python train.py --n_layer=10 --d_model=160 --n_head=2 --n_kv_head=2 --head_dim=64 --d_mlp=448 --vocab_size=8192 --activation="geglu" --norm="rmsnorm" --norm_place="pre" --norm_eps=1e-05 --positions="rope" --rope_base=10000.0 --rope_fraction=1.0 --qk_norm=false --attn_scale=0.125 --bias="none" --tie_embeddings=false --parallel_block=false --init="uniform" --init_std_qkv=0.031 --init_std_o=0.0 --init_std_up=0.031 --init_std_down=0.0 --optimizer="adam_variant" --lr=0.00267 --lr_mult_qkv=0.5 --beta1=0.9 --beta2=0.98 --lr_head=0.00773 --grad_clip=2.0 --warmup_steps=244 --schedule="cos" --final_lr_fraction=0.0 --batch_tokens=65536 --seq_len=512 --doc_mask=false --train_tokens=338800000 --steps=5170 --dataset="wikipedia_en"
MLP neurons of a small language model. Each row is named by its layer, matrix (gate and up: input weights) and neuron, and shows model dimensions 16-79. Each number is 200 + 20 x the weight over its row's rms, rounded and kept within 0 to 999. A neuron's up and down rows have the sign that makes its largest values positive.
After each neuron's rows, "fires on" lists the tokens most often at its 100 highest values on Wikipedia text that the model never trained on.

L3.gate391,190,200,175,190,209,176,191,206,195,192,214,177,177,171,217,242,224,199,201,226,193,167,234,179,205,210,196,185,228,206,180,209,189,213,210,209,180,189,187,190,214,196,165,253,188,187,237,223,197,232,178,222,207,190,199,200,171,180,185,200,182,218,203,157
L3.up391,181,181,163,216,210,167,194,181,219,213,193,232,203,169,225,179,215,189,187,228,205,216,200,229,210,193,183,177,212,202,201,198,178,229,252,180,185,220,143,184,244,218,166,191,225,187,232,212,200,202,169,195,188,185,195,203,214,183,176,203,234,211,204,185
fires on: "=", ":", " in", " Cup", "-", " election"

L4.gate271,207,186,211,231,226,207,204,171,212,194,182,202,205,201,205,187,225,188,223,189,204,197,201,222,213,235,178,205,140,191,167,195,209,184,204,208,210,207,183,200,205,185,204,231,200,195,188,211,178,187,209,201,177,181,181,206,197,218,169,202,228,194,226,145
L4.up271,217,165,236,209,195,189,207,186,204,209,188,216,189,174,212,187,204,202,208,208,203,187,219,234,207,253,232,187,163,212,220,198,206,224,187,193,209,205,239,197,189,200,184,202,223,166,238,194,179,169,216,189,183,229,204,208,199,175,190,225,203,200,225,214
fires on: " (", "(", " code", " ft"

L3.gate247,203,209,196,210,236,177,163,219,188,229,176,198,201,200,197,176,231,196,229,208,205,202,195,191,165,207,221,183,210,191,201,196,208,179,189,244,210,201,212,195,230,209,227,204,193,156,216,198,221,167,185,171,217,233,192,188,235,197,224,191,213,225,207,201
L3.up247,193,225,227,214,213,185,205,200,180,205,210,172,184,207,226,229,211,207,213,165,190,195,210,194,227,214,225,150,186,213,194,225,220,164,189,201,168,180,233,223,249,190,222,187,175,176,210,215,199,188,181,207,212,194,247,167,216,181,215,236,223,181,212,205
fires on: " (", " by", " /", " all", " same"

L6.gate325,181,225,176,160,205,198,193,213,211,183,182,223,220,146,208,227,217,199,207,149,188,212,180,209,203,171,198,187,212,207,196,171,170,212,212,240,180,223,179,174,208,169,217,190,199,171,196,203,207,211,202,208,188,209,223,164,232,195,167,234,187,174,226,181
L6.up325,180,167,215,185,182,203,161,188,230,233,198,219,193,197,218,164,199,214,200,213,198,206,194,192,173,210,210,193,191,225,168,183,209,188,193,193,179,226,187,204,197,177,183,206,199,211,188,205,163,180,232,183,150,208,201,218,226,165,152,185,223,191,196,201
fires on: ".", ")", "'", " |", "na"

L4.gate350,211,184,200,171,217,191,187,203,185,231,185,203,235,167,183,215,235,175,187,183,211,199,196,188,185,223,249,169,160,165,214,197,193,200,178,199,195,217,211,196,199,190,182,208,190,217,191,183,199,216,174,182,198,242,185,177,196,192,207,254,232,259,206,240
L4.up350,187,222,234,221,174,233,196,190,213,230,197,170,193,209,169,186,192,204,237,218,178,203,204,179,208,204,199,219,188,230,183,197,187,197,177,205,152,224,195,191,210,142,204,183,227,201,175,194,225,223,185,239,175,153,223,200,203,198,202,203,232,221,193,209
fires on: ")", "\"", " \"", "|", " to"

L6.gate309,238,228,193,223,224,214,195,204,202,228,170,211,200,223,181,204,192,195,237,205,230,197,191,218,158,200,208,159,173,213,176,201,200,200,213,256,229,162,227,193,211,203,211,208,215,193,231,171,204,178,189,180,188,210,206,170,218,165,223,216,185,238,200,195
L6.up309,224,176,192,194,214,195,188,186,188,205,214,265,201,220,182,219,149,182,205,157,221,187,214,223,202,213,181,179,190,210,213,200,179,215,196,220,193,183,193,192,206,209,211,206,182,183,193,194,207,155,168,179,207,217,185,211,165,190,204,209,206,194,194,227
fires on: " of", " (", ":"

L3.gate290,206,223,216,223,196,196,199,177,232,215,223,239,188,172,195,221,207,233,211,207,156,196,203,185,178,169,192,205,243,172,197,209,212,198,221,182,193,190,191,184,222,222,182,237,215,197,181,223,174,213,180,204,186,180,232,203,155,215,193,195,224,195,219,211
L3.up290,186,200,187,196,170,253,200,209,194,194,222,169,220,200,234,200,170,195,176,246,157,204,206,175,198,182,184,232,202,168,192,183,186,199,200,188,224,216,176,184,199,214,209,196,174,207,219,211,192,231,190,231,222,199,181,218,207,209,197,170,218,219,220,188
fires on: " as", " name", "=", " is", "\"", " was"

L6.gate227,215,203,207,216,198,199,191,189,189,185,206,207,210,173,190,202,214,218,205,181,216,202,200,179,153,212,224,173,189,177,176,178,204,185,193,197,195,205,221,211,175,169,202,222,203,180,225,193,211,169,200,178,190,192,211,208,196,217,197,213,211,205,188,204
L6.up227,191,224,191,209,224,152,141,195,227,207,189,223,224,203,220,223,207,195,220,191,178,205,196,201,238,204,182,210,205,230,173,177,198,222,193,196,185,191,195,176,212,239,222,208,206,208,227,179,191,200,173,206,217,188,213,223,205,155,197,230,191,215,210,191
fires on: "'", " the"

L6.gate214,211,195,222,223,215,185,184,194,194,221,199,208,190,214,194,210,181,210,206,220,191,190,185,191,184,254,248,222,187,168,194,193,178,201,192,194,200,179,183,180,208,215,204,227,213,199,189,242,166,182,207,222,201,186,202,204,208,209,174,196,204,197,183,170
L6.up214,206,190,194,208,222,185,184,164,185,194,188,217,254,199,160,225,187,219,206,219,165,209,188,188,206,187,198,213,198,193,241,171,192,218,188,195,205,247,202,175,210,173,220,209,168,199,190,201,144,157,227,151,215,172,194,198,219,212,178,191,183,189,216,180
fires on: "=", " re", " unc", " =", "cess", "ho"

L6.gate62,166,190,156,204,217,161,194,173,226,197,158,205,209,193,223,239,191,187,193,198,178,188,190,154,229,194,248,198,203,209,196,205,219,188,218,240,181,193,197,190,234,204,205,203,198,210,213,205,197,208,182,164,170,235,194,194,211,233,180,199,168,228,197,218
L6.up62,202,192,174,216,207,196,189,179,213,194,179,212,191,231,201,189,190,217,196,202,180,187,198,174,195,207,213,198,243,188,248,187,187,224,190,212,191,258,172,167,195,228,176,224,211,178,249,202,192,222,188,196,174,204,211,214,214,206,158,213,186,221,197,173
fires on: ".", "\n", "=", " |"

L6.gate137,196,194,193,196,211,183,195,225,185,207,206,192,224,175,246,214,222,180,253,167,170,198,186,193,176,190,206,204,194,198,203,212,234,177,226,184,224,214,210,205,200,220,187,254,196,180,177,213,200,200,206,182,191,192,229,204,217,219,216,187,191,205,194,216
L6.up137,235,233,218,220,215,217,205,185,176,175,165,213,214,182,234,180,213,149,168,162,207,188,180,195,209,169,200,178,204,230,205,186,197,212,168,191,173,209,195,190,195,179,225,211,212,214,215,224,221,194,169,224,189,189,181,200,224,169,218,222,194,183,182,193
fires on: "-", "\n\n", " (", "ina", "ere", " of"

L6.gate19,212,205,222,188,229,180,192,167,203,146,173,201,202,146,229,214,216,147,208,201,199,173,209,204,175,254,223,206,231,207,187,167,201,214,176,212,191,203,211,216,234,183,206,195,191,202,233,196,179,186,199,207,203,204,198,198,191,211,148,201,162,200,218,217
L6.up19,226,185,209,170,193,227,186,177,193,191,185,208,206,198,231,210,232,187,160,195,206,205,182,215,205,165,189,206,223,142,225,211,185,190,168,205,210,157,215,198,177,211,228,203,201,225,222,181,168,220,205,223,206,206,190,230,174,202,200,174,202,170,231,231
fires on: ".", " |"

L6.gate117,186,221,185,172,253,190,192,183,207,168,197,219,202,168,217,195,208,232,190,174,189,199,171,196,217,176,177,196,200,205,172,229,196,191,213,187,204,231,150,185,210,194,173,224,164,189,203,165,190,191,207,179,221,194,224,185,186,239,159,222,180,181,178,191
L6.up117,194,186,214,188,180,200,220,198,172,189,204,217,203,171,164,204,179,229,185,190,206,200,225,186,198,172,186,207,193,220,166,193,219,159,195,211,168,183,192,208,158,198,186,176,209,200,227,186,190,179,244,199,192,191,193,232,221,196,207,170,215,181,196,247
fires on: "-", ".", " |", " August", ",", " September"

L6.gate268,211,196,168,253,226,210,177,203,236,217,178,212,216,181,201,221,207,215,212,203,182,186,244,167,234,226,208,213,192,195,207,186,215,171,181,194,211,182,159,179,187,213,173,191,221,170,212,267,246,202,196,205,218,182,205,209,187,199,162,199,185,219,200,193
L6.up268,210,177,162,218,166,216,160,170,222,192,218,198,250,176,224,199,184,210,215,208,155,212,173,200,182,174,204,153,222,186,216,209,194,208,219,183,215,167,218,177,208,201,177,191,214,188,207,165,168,203,205,234,225,223,203,206,216,223,181,209,178,224,208,190
fires on: "="

L4.gate289,211,179,177,215,214,218,212,213,172,198,208,229,204,178,183,219,206,205,211,197,191,165,165,207,189,213,224,197,169,210,201,196,194,170,193,248,198,186,210,171,178,170,189,220,167,194,224,214,199,211,201,194,238,176,222,146,211,176,207,243,199,199,187,205
L4.up289,218,188,184,185,177,209,181,212,187,210,208,177,197,221,208,237,179,233,229,179,170,165,206,188,189,222,192,221,181,240,201,197,171,195,171,207,174,168,194,199,173,170,200,175,203,217,223,207,211,195,200,216,211,187,188,221,224,203,201,189,259,192,234,219
fires on: " a", " and", " to", " US", ")"

L6.gate300,206,213,188,236,194,176,183,196,204,197,207,252,219,183,209,197,178,179,201,173,251,163,206,213,173,256,203,202,207,183,209,172,179,168,163,206,179,224,189,194,189,219,185,218,173,201,194,171,190,195,187,187,216,226,209,219,232,175,173,237,197,211,222,184
L6.up300,212,229,176,182,163,166,177,186,204,191,224,234,230,193,172,220,209,211,162,212,191,195,175,214,179,169,208,213,191,211,208,227,172,172,214,210,186,207,173,173,162,181,203,174,200,230,184,166,214,153,201,204,171,224,226,208,195,215,215,223,223,189,213,230
fires on: "."

L6.gate407,168,171,228,185,201,206,197,199,192,187,203,165,241,178,189,188,206,212,209,186,226,185,191,171,166,198,214,198,167,188,200,219,177,172,202,235,207,193,211,210,183,185,206,192,206,173,214,248,174,220,150,155,220,203,215,217,204,211,227,204,203,197,193,181
L6.up407,198,213,212,190,201,177,205,217,184,195,186,203,225,218,203,194,213,201,207,219,195,167,235,191,220,209,193,204,230,227,187,183,218,176,196,185,197,226,206,212,250,161,209,223,218,183,196,242,220,215,235,199,234,191,219,179,233,172,219,206,193,214,196,157
fires on: " =", " the", "s", ",", "n"

L4.gate303,192,213,178,209,223,201,163,215,205,249,216,199,190,184,221,203,170,215,236,197,154,216,213,172,168,201,199,185,184,183,206,184,203,208,194,215,205,173,195,171,204,174,207,200,206,193,178,239,230,180,199,192,172,217,212,162,194,203,163,186,176,231,168,235
L4.up303,188,211,175,215,180,189,184,178,233,199,209,199,182,185,199,203,195,196,227,193,170,204,226,204,186,191,202,218,199,221,235,203,223,191,215,218,193,216,177,163,204,202,186,196,227,205,229,235,221,236,189,213,186,193,206,191,191,217,178,173,200,188,239,192
fires on: "=", " the", " and", " its"

L4.gate415,220,211,202,212,180,182,204,199,183,192,196,224,185,193,211,236,247,202,210,190,200,200,224,223,210,195,218,177,166,217,152,246,202,152,205,182,211,226,203,225,237,207,213,212,212,157,204,235,189,216,166,218,193,181,203,204,205,216,188,209,213,201,235,189
L4.up415,239,230,186,203,194,200,211,189,167,196,144,203,193,217,235,193,205,153,246,234,203,187,187,235,194,219,179,205,186,179,212,196,185,205,202,179,187,207,203,192,199,199,188,228,169,190,199,185,184,181,171,225,221,206,256,234,228,213,175,213,226,174,212,148
fires on: " all", " (", "(", " of"

L4.gate200,209,210,203,200,216,203,221,195,203,177,195,210,189,215,187,193,207,197,211,168,174,182,206,198,192,218,203,197,190,175,210,199,172,200,205,226,253,194,178,211,191,165,220,190,199,191,188,194,209,167,205,199,204,211,176,182,209,182,225,239,194,242,209,207
L4.up200,206,227,160,200,184,197,207,213,189,160,223,210,190,200,211,180,168,185,203,160,227,208,216,204,205,209,200,193,158,212,220,173,198,226,218,182,205,182,161,183,198,223,225,191,179,240,194,180,186,207,209,198,212,218,146,196,170,192,182,174,209,197,213,151
fires on: ":", "1"

L4.gate327,215,188,189,202,207,183,189,213,201,211,201,202,228,180,244,259,181,178,212,212,173,218,204,208,212,191,207,170,205,207,158,195,201,205,186,198,232,205,220,199,218,173,218,206,182,200,126,194,219,138,204,188,236,227,187,183,214,225,217,218,187,199,151,197
L4.up327,245,211,212,184,183,183,211,172,220,192,196,224,242,219,219,200,159,198,214,190,148,209,224,202,198,202,206,218,182,195,217,176,226,217,230,184,187,213,172,189,211,196,193,168,190,188,200,180,205,179,185,203,244,210,175,235,190,181,229,180,230,204,204,216
fires on: " such", " co", " (", " well", " same", " p"